{"attn_scale": 0.125, "beta1": 0.95, "lr_head": 0.00673, "final_lr_fraction": 0.0}
MLP neurons of a small language model. Each row is named by its layer, matrix (up: input weights) and neuron, and shows model dimensions 0-223. Each number is 128 + 32 x the weight over its row's rms, rounded and kept within 0 to 255. Numbers have three digits each.
After each neuron's rows, "fires on" lists the tokens most often at its 100 highest values on Wikipedia text that the model never trained on.

L7.up43:140151140131155152066162121119140115085132162120125118170123104149123113128170086160127057114165087137165147107111142152160163132123215083133140158069136102199109134105109140161087205138117140108180139125099106087150074168177108161167138162128130150162118101114179116128090145099106079093160134153136107088124073103153103120129161086127123106078089086132129119109200094080062140138155163121175145139110151130152067146065103144158118094155134128179138104124161095144090090138183086131121081131102161150153170152193119122132117096193192195187110082091127108148055110131167179118096101129122101103104139145113139156095164144184115191091089144139125092122049077144142116142132
fires on: "8", "9", "5", "4", "0", "7"

L6.up398:119096146088096121189149095112117199040148130082109137143162155133153110133024176147051150143125133107133153166092093132143160141132171031069144139080114136185130148124095084119095121108192089134130128125090098164082160153137118129055137171092131144144171086152143128124147065068124081098138149138167063110113111096116129160085095119182102159154141120146168117137122159172104175149139162171136089124189149111108146133119078091135200163117137128148122152131136136119157167113129151159161158143109169129115135094109148142150100111140169153135201117114104178136166068140122098100161111180145119127112146109125064098126083160118153160182075065107136128102157072105099127124113
fires on: " ", "0", "que", "á", "vi"

L7.up709:127111086091115128118092167163100108123161101128156153138123130083137123127094090130092145114099104163090106133081183139144121098166105179140141131172138092146118102174122117133120102116130095183134150153116122185170111157141135124109127106109178111133135126086099117114096154142114112113112063115207170175139198115202065139135147111128110148103131139101223139178139118155155113123129162093129215118113120131168117109054174146112097113145060131167161168090135172134103137070085180149086152141177147101145127055135121174088142058092095075146139165112142105135162132140106173163153110105157125109093156122149127179075035145111105166084088056176159136113139074084169100106147
fires on: " (", "2", "1", " |", " M"

L10.up137:116104205116112130166150153122108147127150148123163123080089130125178108079047157128108147111139177096117152123132186095150133134155091127133145129168120151165116136130138140089201098145123129120208132078069100144174150134149120191093156133104141114111159077209116141106115086117176159169086152095142097094085182082116102125123146194128169096128175175118131126135119051126059146157148153189107131085102099169114067152138138161131099093125153098123134168110123105099107180143124123130138173119151095099119161156127098202095114126126166161104118170134161066101095134155158171140096126146179132134091074048112113123131115134182084104031153115157086134138152115140126074083101
fires on: "0", "5", "9", " and", "7", "2"

L10.up440:119086112120158161102126132160135129101148168186154102120111091067125154160087128150118114106091073109108130106121122101089112158110141124166097103135133110147124140094148120173151130177141075097160124170169100105155124236142138129095181102145048117104115083120149105082205096160122124156163137103147144123116132169127108128128138104078102087123162163173114114112076173106140148115101099149158211154084156161137103158127104100132062096053115153118140133164160129171125099090145127173129149161099124130107174133111177127102121116195145066136189123172206152106150089126146152112074147093161081162148134118140117076121107088091072092104122084185139106152119184095111227156086
fires on: " |", "Ar", " .", "ab", "est", " Ph"

L7.up52:077147129172073108155129152127130100150170092219133104131125142131126146183090136100151160144123131189125120121079150135190130119096161104139167202121095092167112151141171115081174097093077103153134124138079124118108102138110109148115094075118138112133139143130126098137191105151072189122138104121063138106145161117187123156092194167085127189187112178130142185119129049151103105135146145104134111114118194133159109098141126087134135128107113124176092189161119116113150175096092071114131057136091113159124103132111173113131086126108072132129166159130102125143150090141200110148109131162085163065096107171180210096109174140104096127101152091182133114087147150095120064132106
fires on: " n", " that", " which", " who", "p", ":"

L4.up231:175193134120094126128189148133166174104108148160168183153087110093162159125090123129156112192164130091129132158124135121153127146145135166167080182186076130105113089114155068085124152143129136186093119138119180104159176145072123122167152080160165122104105146069160109118107121142068164117165100131117126111093168163125162123112120152133150072038129168159138157037093099147137162098154139170183111122172112154116146136121145137129162113044146151147130063141147087092175160118129104101099156133080087148071099111156075113164083109113098087088168143146118071117120104075110124128126118111135098090107121128108149171036121132127116118195167153109179193135146113096132156115136
fires on: "'", "i", "h", "j", "z", "ec"

L3.up212:103103150114102154110114153142138069147100101107090163192126146098179059145078124160160126171084165146135113126063125111150138125153167177156156145126138151176109195133072176134097115093127107125104150102104131112095177122073112114135099148146147119074093090150139091188166172131113079180132111109199122142111122135036129097067186108138108117148107126164164180094095144142129137157081094165128139149113125112090156118026145124124122100124120118107108112185177104169145097119104078128128139121154099204072161140095134099161071165127103140128192122148162101103096134150138137148134105183149128096120215181112141160181070119164133152144135102133133139128115165040151156136131
fires on: "0", "\n\n", "|", " |\n\n", ".\n\n", "=="

L8.up739:143134146190167123096059133103175208153150176145119160122139168104167102179125132091091078174133108160136136160085127091138145127070126132155112149106122138103150127209079135104161138082148123124104177071064133112139102134162144155094128128146066135186102107151098123073103097138128188136186108064202080131073116108102159194117129086177134165148138135059109099072140121129154078115119102077131104130166126153045117091083161136105137118124144139104110098133149091160100156069148093160139104127128143127156085135065137146117111166113076125166060141121129090141108145157139167108082126178144077162089151091171158098154128095148165145156121063144108104161145087145114146146106
fires on: " of", " |", "ed"

L3.up290:136130087123138181119124092088137107161125154142157120116095172061138076163125172183207137122115220118179152111143125114117168145090095156149121176111115116137124075092098145138185082120130108151144169160128071120166102096120152131091175135095132134108177060105138116129147126116112120081128131106127156088113126188120113124066168133144203133128146113157082110126154148167108153159138103172118171078136123140087117133063112117170122140115070049116118170072097093148120177140161131199159132155065140116102127105090117142110098069171109066050129090181075192130147139118122127088125098155096078103141116106139129115130120158152111205184144080206109139147144121150118119118134
fires on: " |", " August", "ib", "or"

L6.up767:125099068116151147145102094119149163113161126123137133129192125096137101077084145153100135120114161139106121093116118183146131088102150114128164141121158146134082132156150162136161215177096102065106094128119168165109115120097129146092166093130093187181155106127110169120181130088184143174055142183142130095180101138094108110140103081090079098114127131096129116144113144080110135143127164145201137101044153072111105167081072135163101114171138158104152151096147127167127160134130101157109111130107093108175162145081160151149130119086202172108157118124157145176168112068118183132056099168092124144136135154076148177136104152201148201143105096129118055096134107162168108117091
fires on: "1", "9"

L7.up622:162134171159106173095100126139141127068092131107108086202139141139104050093123147146116071120091134153189105123067157163091120115101174115198127105124199204141150156142115154134136135148144098151187169117153134151143105165092152178136137090161159025120141097110075196159095187115145120085162053111142105123088099102090099154104081098155102146133159098091166077104141156133168122108122111105142141125131130181039134114096147135185094141104134104149143179138162155116117202127133100128094144142144128133075089125139136085134205130138089135123145126085139136112074142158134177105189140171137111060097140122131104111153154111061141125125150148127154162136137149162104160168137
fires on: " |"

L8.up800:148165075166120164178150145118122131110170108092109121125151161147081124088121188103079124111179158129087139091122186156101122136126078115128127137084095114141123150164160185148092117081169117165191108118151094125133136127100153133073136114135143138062127144153131187094115164080128181074083047172132099092055115170096133118153182152109078127107127079124127124164167132136128192070142059127182144106100093092161097144100109158143083123114133136118169148148176109176138128150114082150130082104142109126177107088113137163120118118101154135164160126095147179144070120121147191111168144062103143104169180109082173154108151150155157187160124119159125095085116119137024111080131
fires on: "1"

L7.up340:095106164138158138097126063147176099126112150158134151000106109146138152080130174142135107152123133099155091105111038162076107131100119157123109134180143122120201064140074129130109157147120085136150132117134122121186137137099133124163165148127102188078114132091146123100107097110126054154078149073123122148098136138172086171101125142162161104079125185141061137146105081058121139104140088188150138138058101138141123144147132108156089169136143145063106141176137132106149157131120142183163129210105105040147144175122109121091098092142157140145107158173148115048127147127148141115185133088095088108135190110158116140163125129100150131128155114127083123160106141125173115144173
fires on: " |", "8", ",", "2", "3", " "

L6.up113:187118143072114095182134152096161117106122099162169159142149113152127115124118153159104128137056121094170110117101094088180175165116165120139126138074147136108103101117147138117130113113115108117089055130122171158079149213084091167152130143179115160127154071110105148131140142153189147185139085119159096127113134102152109095100180130096115191096113113120178145161148123124080158143185126100156120137135121071128118138032149120123125182157155088097139117078159125110138121135133081155104074118053152138187143118129141174123130069155087131137100122109166181161040095183123125124093120151124101115164123113136184183181145133153139156142122081096126162151036092125201088149101
fires on: " ", "9"

L3.up223:116068111075124109124089101081100168117158106149105104068103143095121157060131170082106148165110158137096173133107130103138094131099152150132095202162055116087116087110117117170117111123123142130183105195133093101130199180108111121110106169121128096128203062155108151091122193148141115112154124134166133091145107131145114164109136062064111176080137156112149076124228114137168099111173128094121093176109111135127117170128138135086086149128079066098104129085167140100127121170137132133091123182155133154100119149124096106153169171107174115145116135182112134156154139157115162151177123096080164168137120100105139135092132203113151089129096133144147169147133108160217121094196
fires on: " as", "'s", " with", "'", "ite", " "

L7.up65:110100158125097086112118152125113129108102198106111142089105169093139096130164141164128144148119152160124146149139120126100136074164135107099116210167121133127163081135153083107086129070118093106172192133128146150111124170085133102123168145077191123119198056179159172103118141172152201119109185155168102064101178114103164080167129115152098153140153165166092174128145149157128149118114139122164141153169097115102049135090092134138130150124134085178147122139136131113111195121107121059111058128100127125145137071135067183146112140141174148154219132141083088079077137135122166127129097118132116086119132107133113079100140142141181110166171119153157141048100162130076100078144
fires on: "9", ",", "1", "0", "7"

L7.up264:168140117157096155115089134120123135104078097136112125155105125212109154128136094124140155145155149129084146082107092127114122155097167153132045122146167089163166131109111121107134157147094076140138184122133177109101089145107118126159167151083143062087181119142130124147128135113106081138096104154155098156188135065153070141080140170130097127119100168141126070138117112135186177103111093083188203179114123105187091053105101186183097112087133183154116112088115168136138177115163155137205150104101152097130092172098094172105124178163142112163158146072164121145159150074095115155137153196119134108123137110174148105153109147177115095103089094070083089150140103111168175149143
fires on: " m", " as", " c", " Website", " used"

L8.up156:128157071126162135198099161115117128080167186084070135094113156152128100089171126097119113111164134103169108126123169094120173161183072103111094124087125152160117196125118193129112047142141124081099164101145137169121093180091110139102179101105125150181170112154079104134108167171166100196160118099133127109147177122154092153128201147129175113103111120153165179161150107098112092131122170061147146094147076156080030126100112159109135078125160096053152145078183103118127105125073153068125112113168107138159064120149144132108088141170093177069143133125126098142109193119121134090112116119161088114163124101163130177140139155124138138110143157106110143128102127117168110104156
fires on: "4", "0", "8", "7", "5", "3"

L6.up495:085120166142162073046150092135143143139203158107127099165087083095153125137155192087094136188125098120111135136092097129150146178126185119108131149133166119128167137181099104118092125088079177175092087153100146135117197132133115080120144144141157084118122113103107138200124182121148153142147093101138143167157184153127132093144116090150121142058146119131080119129107138100126123082130107137144124156091096167082117093106085089127093146163099113102124125082130146095186129161098111093164117148107158092157133131122141198171114172088130139106159174175102176164076095143166133116132162146110144063133186094187081134175187172119139079059084075120078153178158123141123062151140
fires on: " ", "eb", "4"

L7.up625:128157108111146143145102166191105126126145141134119143167082203116196137122084138118148153106119168107190110103111110174151188136136109134139166191095135114135127102110108066185062149145110079124149114158101114106122129124103086116204131142172152139106139113118058116163109102134115130140139107148186089113115080121166147145098131122113168175016142144184074162120112136127192106122116073088193106129149113091109085097146157065111129131108110143075123059126169117122097165223100085144119117110117099180104150139081131135185084109162123137142182107063104113126147133064072132137094090091172099128110118125154167174136122096155147158124149095140134144102152141127138081194145
fires on: "-", " ", "0", "–"

L5.up4:123156135154119162114133113218134159165149124083200101140127152181087187130166140127160202108136102122119122129173124142121096103132161055086092231140202079166091102137124055133105135112165090093166152112133136091110097212155108105112126109079155120110092128157159102129099137110165144157118149091126184113147141065156111128142124133105147142105115146128128110178125161055131167111091124097122128124119161146090077189166155095095140112127170117122070154105189119120132076142072144051134110124159148174197163118077140168109127087155174154089144147148080146122114141120085122103124105173144138119105123107131148142118124169133080076148085120075061124117137104117155076145158
fires on: "1", "9", "2", "6", "3", "5"

L5.up380:139098152103166145163178142137126201109101118084152158210121146138152095163108155086120166126104126102125163095105127155085185116128156101091112141091118100062103152150151105173143170143148116135160111171134164107212134100115128125128090104109133125087080092130092158053109087113053140119125115100098156150141102107196092173175117126098112168206071200122115103116143099136150163120121108115122119118057101140128126183098068141133141129101168148096133138148078120143172141110114180123092116185124111188177153082172095169092117143147124178130127137137123139140179070144091110149125157139194096126106098113112077101110072191153126133138099147201164075097153129170077086121124
fires on: "ian", "ish", "arian", "m", "ic"

L5.up783:151146143144153142134139070175085123169135103151181141167181165149172112102109146112147121098125119165123052133160147127147192086077057140075163184111107143092123144095125127090135122088099123159180081124136091119116141119154074141149114120141144172135097125159145090108078117158145116086127131101157155137099084104131112135177100086151156086119173125113099148106139090076142080127131120171166153156161123141129147163117120189179079120128158155105099151113175127140087110111066185111132028140188104183125091114102137185088170109148148109123158067094127153037169099116177099149116150117053118168115111079180116095121128106120077129163128103152122142182086101082055145128139
fires on: "9", "7", "0", "1", "8", "3"

L6.up177:095081177096168121114161099149132088118068135112100159132116178128181139079164172091163077129186135070082120117083072098118070172165107126071139130151100161168133135184115154115071147112090153118086046111107099112085175158093102158115099152129156174151111120148104136102126155169149131106103175088196077152090129109089149123049095143125181129151120132118110117122165081099103157153114170135127134160084121178104117102194172121124103095166141163102119163188156135106127116142177137169148099153116116136172120141103102110129105097141173141116197100107158128160111180083137152133169082137063105141120042099147109141135174098116169102089167154168126115170188133108107149095149
fires on: "0", "9", "1", "8", " death", " following"

L6.up862:188169128130088148110188147151138144128114172126143116191150115111115131138155093089090186168146113116136090078140144187106134184131110086094112161150140074142134145142087080113132158181212069152115045174120145163168107154169097152171109140112097146137178134070114136152133135105163137145124153158098103111102142118111130140151149128103084161068128156164107095136122133115121155152187112062174062121142109148148063138104078157139140103079090105138094062154135145163101162098177117104060095145096087158120048091102069106136142154162118173138132120108121134120140159119134134140085111113140139118048113176115126096111133132165135117213145139104166079054168165088109130170093
fires on: " h", "i", "a", "as", "j", " ha"

L5.up648:061142108133114105193143176099109143077125088141097158110146177130082130139159079102150119127138166094111071160162139134111160101174162138133138177120166097133125088089158149141161138120195133162135093081102167130096121133105105150145121063129121074086132171137090119132134116099128095103180124096174118167164111132135138065150196188117134117131188156172100093140140060166175188131078143092191152142142066121155122126142123080148162089133160127182149147115136101068128114139069144122081099143105213126131108113123095149112199131140157157059122202116110146098146128145090073117123158094145077129140148122101175158136087158181151135126104182151104108075072107148131070095148
fires on: "7", "4", "5", "8", "l", "6"

L6.up574:163155081157118171183120132111178115078108134107136108171062128108101140118063098099107130144076113159186132112137133133177103084114158107106155148081134168149134159094183077151107116141132138135150117141153110160141114143110181126129108166110104118058151090106114186118119154104122093140141165199095117094144111087084111095202149106104117117181126127151182132095105162111120071126140120091108125132107127158140126058059079170118097088080148153124185185130090127092128080103178158173077131119086106146201133140151125155050120127150126077120174109136130129133160123147069220116101120131141132133083127129071134105181116182164126178080107098184098087145108141188174142132154
fires on: "ian", "ai", "arian", " language", " English", "ish"

L7.up828:157164165120102112128141125103158139084098091077144126129107092099087128083109128135175143110113126094120125129093132130091123112109147153083104137187144136147138103097126134139107188149179145151132109122125092083072146129125194132162168110045116141140148126184131139096163142110185074167131142175138082116186136134132114154134121075102079132126190099109177168133161105154147086067160150140158153154129127045174152136107137092240138110126126160098139136045141178156175094131083086128188126091101101110143052145152161084195128169132129133133149122145126140105115136079130177118102113156160119160088115150113057040121068117171127109204122136165134089124125122145184137112157
fires on: " m", "9", " am", "erv", " or"

L7.up643:136171114123128129075160085212154096086155130130113155181101159115127046076101086090112100110084149129134145124187100096155104112092116129123145153176120196128157141132092108091144137065118108078161089138141127096082164149113151117160140137155141157127154140168137136099110169115105131145166167095121070124105061143191114074095135127169127045129161096117122167119160110073160097149109154132108138125137138133186137148116157052100073151176173139114086176123172113085121104140170143175168078121120101149130125136178091162117141057089126177104110103127173113121088192166151141102135146130087084116180107150146147140140061132135185076129128068125090148162194082138089115119164
fires on: "9", "1", " ", "2", "8"

L3.up840:130129165142133112122146140104154110187107081161167088111094125178138084118191155149158114141108168122155166098164090113128129109153111119195105093164118156149099117152100082087204071179127125125134137154136146121147109102100134089045123121128127120097121084097160130152136138147113110151179165098083135091115183100117153069149153117127119124121105140179106146131173101146108140176132079083115142177122099134120155180098174110181050162150134158110138163144127120142116169123086136130102144142132113125140109125046111069132073151114116081108146161179107122072103095159143144084158110107159138136207173065085222159155131126105016155146149114139125095136128087097209105126177
fires on: " |", " not", "at", "or", "s", "ou"

L4.up536:170114098108127150097140171168097119087077116131208145179138167161149131134154146136041110136123128116164152130191154125108156108125113111109101089112108171149127192193114132115097173071160150214124138163077122194152142131115100113106098135080104117078113161146121117093117103140130115148169145121173062133109188179177103136166186164102083112130148134159091101125091084105123120172095175137116111147128086088124133095075132164101087139107115122166169079130169090141186141058153106101105088083065132107076093115185099109138180099097190120123158116107143136174128153059104160134139105112082138133136128136129145105083139139127112107205151109103153139053143154100166141096145
fires on: "j", "N", "i", "ri", "y", "sc"

L6.up691:098165124112155124099167136140151153123083110170127137059127211162115119092171102147179125143178124097108128112125138112124138110131132125107139138094153131151093093096137142162081117096100123177149063085117163164174136095101143082076136149130143063109043138147150047147067175139118083101157063127132128126084175170109119107121080148168153141110106103076149127128126150117109099201090164057096127106120148120199108136166134124114154125095161097093138156110188140071139137165127147155198118142083127201118111129133157105172169126081190099168140115105121140166075154118172126123136154144156134155107211126088130108101115112058190130105152068128100146128126104078139086166101
fires on: "1", "2", "3", "0", "6"

L3.up692:144177142121178096115162131115132146103103105113072150164160101123100101084133194115107065110105179136070170213101153096146157066123084183160115128128086157097095160114077184082113110174172115134131171116146142130148138166125102158102128130146148112145114165042131144123174102151119094207108118073168117097139128104123127066106168140121151120144140154144137096126108084218095077138156100131076140124114106120052158167017199128136104145134172101096127095152182080143160184117136133169151104152137120127164133201139149095157139139147113130147087132145190074139136125120136165054106135154083108132118150116137130126149126083095131157126088131143119071115127155147151152124104
fires on: " |", "-", "|"

L5.up437:100117145146092110100129097032143132149126094180132097108062156121104116062137092058125106178154155163121084164128140177086142084121102137174123119099132113172161121107143132155114160138116161189115139165121102087168152147149081139172143137141131121077149111104119105131143127135090112087078159156097147118090146211118087091048158107129180187121139150187152142122127126090142100123094111075096168120083101149096143090136137116109089138116129153129168073211129143131127119118123176164100137197105143130102141063136163147133094152176141082084090147146160117157217125123181148162125110137104070118183185113136141134164160160125166153156148149152047213121126144142135089116119
fires on: "5", "9", "4", "6", "3", "8"

L5.up271:131130163144128146067174112136132174189100121123136122107159093152122199069093133161157108102132157113188088142156121144122093095141085099116165139157068062139099113096075129093113164171130078094062104087103146071156081103124126124156139142124151147105115122123156159123129082134136079188089141163103109108143165133120127104149181132121155169127160144139121127168120172108151087148111100145199124142049059051099109154113069155157144087182096097103122126122138109113091195122134109199188154127138125143111144100119070135149164112142098095060170174124165138110125171159202160143132178150124148129166143109096110115127174134076130172191099093172104146164154158084085145120099
fires on: " and", ",", "ated", "ed", "5", " |"

L10.up695:109147087145074102139157114136150136131096182083170092081150159078069104129158093078110064121068112081112092113096164150109116121161148121105114119160103145130069092116102119117104103137064125160124131088140134139116192199086166119127147078124138135045157164150155119093111137096176130140078120131164129164144130108153151182138121078141107141126115064145146123101142153173100229099120118081179146151091088192156150161128101200158090132127144144175110160107094130094117166085136137115159184204130159133124165116126126173169160126102187138157119116142070055173085131097121128147131175123161163135142116095066142099168135107117163125097085162152171112142102174124145067126120
fires on: ",", " He"

L7.up50:112155105136137120100105131209169145121128120202179125155134147168155171123096144120131152159100128172077074177149157132127130137084159149093126149128167127096054077105081147131071134152144103103102125228115159135176145140197104167123079143112103112071108118171090083120135167138123133111119086157116094099093127151148135124175160107114125166092145098142142149126134200122084198127145115112079149133105073076137163152154145142118146138120096184140172136109113226136100109097176099143114183096141119198159147144119097112138086127084101129114158143055135189082106141145137176160157078171083137116099066141168141157128098095111110091137070159131084137091105111164126116166084
fires on: "2", " United"

L4.up18:083174177118169181096117082107135083124108064109099157163108161130184124166124172151179134102127190061117104177171140112179128101155160171159128113123153175101131096111090132108079163121164143095089156128167132087187140211154117125151115146191119115093157090134105122162164170081101179147142165095126159122140102131091104133124144166150160090091170149150119114107132123140074126087147108136115072176116122092083112138148049092123115120136092114098168087100102148122101114173143156132119193094100184115067189125099084113131077149116080133176119159080133140170065203078091100096147157119098094089150145096131160117147070111164103179147146136137150118147131154121100118098166
fires on: "o", "0", " /", "–", "|", "am"

L10.up44:084056152166117097114121127149136124129154172118129138161106133155122138147098164144120144142205161151084120058131180110084088116108130113135111163126132116172096103148151086124128097111128133099131122141081148087159124100135173151103126165107189152138154109165116133078123129104099151120074135097157126121071088145208104095092195129110143124121158110132142076194140153110134114201118121166138170079123076138098092150055148148114100127146141129124198082116090055123102100083170127137124137142130058106154100124105109164097138143106151116070161185155175097120180099124141121100163120093110096112188165151115180094121074079145080047122156137115123214194143130116175105174180
fires on: "2", " ", "1", "'s", "9"

L7.up848:147132112138188103109060159153121073132117140127157202138110122141153110116120127118130131160121147112114070177143057132143159076095112098096171193184113208128117084165071085095119160111113107122140149174069094089097144136103115216086164111142169111087146116114109154180142156128067121127085143137131117162091118138086089061114115094103109077146155110075120151146149120152117161135135128159140149172104064142104114083128126083172153169142128140159107193147142122114126167164156116149113172142168157141112131112132128099128096125129164155118170081161167100212157170141120074139104110104162110145104079158116157089105137087135106046133168120217147110135124102199108166130181
fires on: "1", "9", " ", " (", "3", "."

L7.up716:121056077089158125149148102166154162143150114155114155151125084079151142080050188174096130129173173064104146132125048053163100173150135127108140132115073077122117102175056132103156109108090171188118183109109128126134206100098135153113074144113141118164112111185135087157116166113077084114152187132077087138078122098151121192134091095148127145092153119105111111126121127129072128107159157111097157146130130123093101136116100170156104123152112105148137114139181139095191129137163088104123132134135156121102144150066183185145146132080093098102145152111108158068133131158154164140199198138151148133155115138133072191147165184085121122146178126115115122172150101152139137136141
fires on: " ", " the"

L10.up340:083162155134161137113145139142118083130083191111065144120147102142134080176083085091062119113076113121116110077130144082154139118066161131162138139167130137141109080169099098122102112080097092161093174166082128139129167104117159117138165146133127126117150118140144168147151102131122159143119126099109140177089086166167078126118172146176107140112151146106104194175132110103129118122092071095108191166124135127142129105074093127136062125140042132099159188131116114091141176127129147141149107052126129120117101183118098178151096164169169147117135151143182091165182125168126101105143196109100108120174058155110086154162179150137094049181117112130138123117126150185178200067123
fires on: "1", " ", "2", "8", "9", " ("

L7.up30:066147096095106169139107164112143089123134126119142146193144152151117113127118071110143161118129174106083127094146140172162110176138138133115109128122127059126147108131088103082094181123103065169127100248100137170170161159221112100184154187128100183106064117109109098102185177131102149123148078119161166115111134142133123097189140127106080160154093132149139135173122146104142144111102109129136123110104153103090076105130132127152123155113103111125151168165141083117174108080089089106129141096094103157186153072072097094164100084070121098154090160081137122151122104136135156157104157139115098161118079119128108115071114133095140114102100164181076109108116176150180229155160
fires on: "2", " st", " of"

L8.up390:087172105128150166102168125141128100146172084108109078138146124098128124148142109109198106132139147156166114184137110134189137119139121075105152145097154152156154129135149069160101114093109146098145056107077116145214145086063082098111121126086139099134119155150159117151125062096104154196173089112137151116101071084125081139131140088085132129171091098150087106162085211176135152121109122126115101113142163155149129112189160113126151134183129123111127160102197131102075125129101131139136145155133157171135135133150188052161117104099147095151132103087119043137139116130081118078132136135183163078103147146100192155178140110128175086136085119099073167186144109101138065139192
fires on: " \"", " $", "5", "8", "3", "1"

L6.up744:098142139147144123141131163104156193089171153137076127138121104105193144118135127109095118189098158110160143190111133151116138122103151194178137125142140110110126157112128160080178107141168165104134143092167141088137109157110154159114141156145137076192128111108057176075115122116128147145155088110161098131105135087175166186131169087133134133183112134116181084117132111141126110102142092089154196092137109149016114093100118141113086116138119116120143147114169177089133155082144121184180125084149164117166072076051119123136124121097129066155114139119175161146061114147179125049119132102115055116082176107062098111130145078095161194134113093166174111130159130137136116155156
fires on: " |"

L7.up391:100154140128109169110124185120169123123129167108111116143130113108156160130181125137142096117074143115154135146111099126161127098122186143137043076096134131104120158166097129057149117086185126131094117100154137166106098154177121130205173149126149094119092116096086180113140125139105055148150110126154084126137153110105146100165123110140125141097161107150173120125134115096130087133165035103150179084090096172115105101168126163120077184104168177136223170117194102118146131174157127137132074084103170076142115104125161099135116097146173197110110139125179213144150101076173089082177135141177140148086125128107108130158091110091125080078126103102129175157126153061126099169149
fires on: ":", " |", " as", " Dev", " including"

L10.up804:156121137114081103134118137169090112085160166099148181159087122118160070148129134071108131152102100083148138073171086105116144083119103098147162174125116161114172136110057153132056128104142184116079160134142091120047192110087159117135155106086091127129177137116175133114124091111141150093163145096176121112084118151134111064145104110168110137069121109117142129104152163125134108170142160118159130145067137156109094156060175092143133120111116171163094203142085138102163123144177113116142114090226069119099175125096102134091106077168108151100151199161098134138134123162135200149110131125151117048138124169104144141162138107114099072154166126163125141147169061104113167175108
fires on: "9", "1", " ", "8", "0", " ("

L6.up852:128152104168158133166135137119111124137115104105080130178121141177157115148170087095149090142129112148211167103146158120137086080106086084087154123111163146127138139076108096136059109138138107174173125105068177119156154091130081126151103126138162135145028152140159056134118045158128084076127151101113192144087117104170128095155104139118126112121126125158141104128127144139128121133133091087102124148170162097102166232191089130150080133122141140150065146102211135105094136162109162094128148125166199206108113080091165153131117176123210163115108151056135117101164117127108100112129176129134113164119122118171100119112108162093141145106119125109123142139098075107073070148109
fires on: " ", "1", "6", "5", "4", " −"

L6.up743:153183108108124196105122146105083086120159145133140108150173172138113042161149127184146102111152136175149037149063072169126162169072191109118098120123140114079111198106118183095112110083128168114120093157100116134136142082137119139126120135125083138116155061090108128144119123088158140180091143122100131151186142130121088135153124093032113040109198097123160168137146160110174135193108144133161064102145079175139175187115118152170107092178147132147117167093138147135145129102134139167046090170123135141108139114113100112165127099166114180121148138133110117136085105157175099113143159168099071111147201150107161148115116127123124146158111093128117154118086108139144134134088
fires on: " |", ":", "1", "cle", "bor", " order"

L3.up275:126206174154115067095154178119133157104149095164141119151074105093110096136135102123149125157105132213121052094143136123055124087103145133133148127153142081104162164126154127157146134133081120162131153140130125101145125115100096125122131058088163142141124105154095075157101116155096130214136117135092125153173152139141167090113145055135106117151155114106106050176120096182142173112135092153170089154112185157163130095085138139167092156122126088185089146072098146105074077168083143170109086188163145128139108105090138182092131140136163134087124174110116157141178180154108080103171159112154103137220126133170203124139110153160095144099137127123165158143074103133135085147118
fires on: ":", "ro", "at", " now", " •", "ot"

L6.up54:053155134131112115206110108055127108088165107114109132052130170112094102096141134098108090113162154116150141141141236119156186112133132137114124113104104105130157141097130132124109122089126106163104133078087147178118134145124109139149149109141176128099082102098161068142124118119200151138106080102126164156169191123172119178115151145095150171162136096140145181168111156101161155158162147061124151106142146139079112157165210115160121089120088125113105168125136111095100116135127168095139127146153169111179094141129148107073131079091120173113116151221184133095171116177134182105155125101122043127128093111180175125102084102157131161090152115131073104038144095142111122124129
fires on: "1", "2", "7", "4", "8", "0"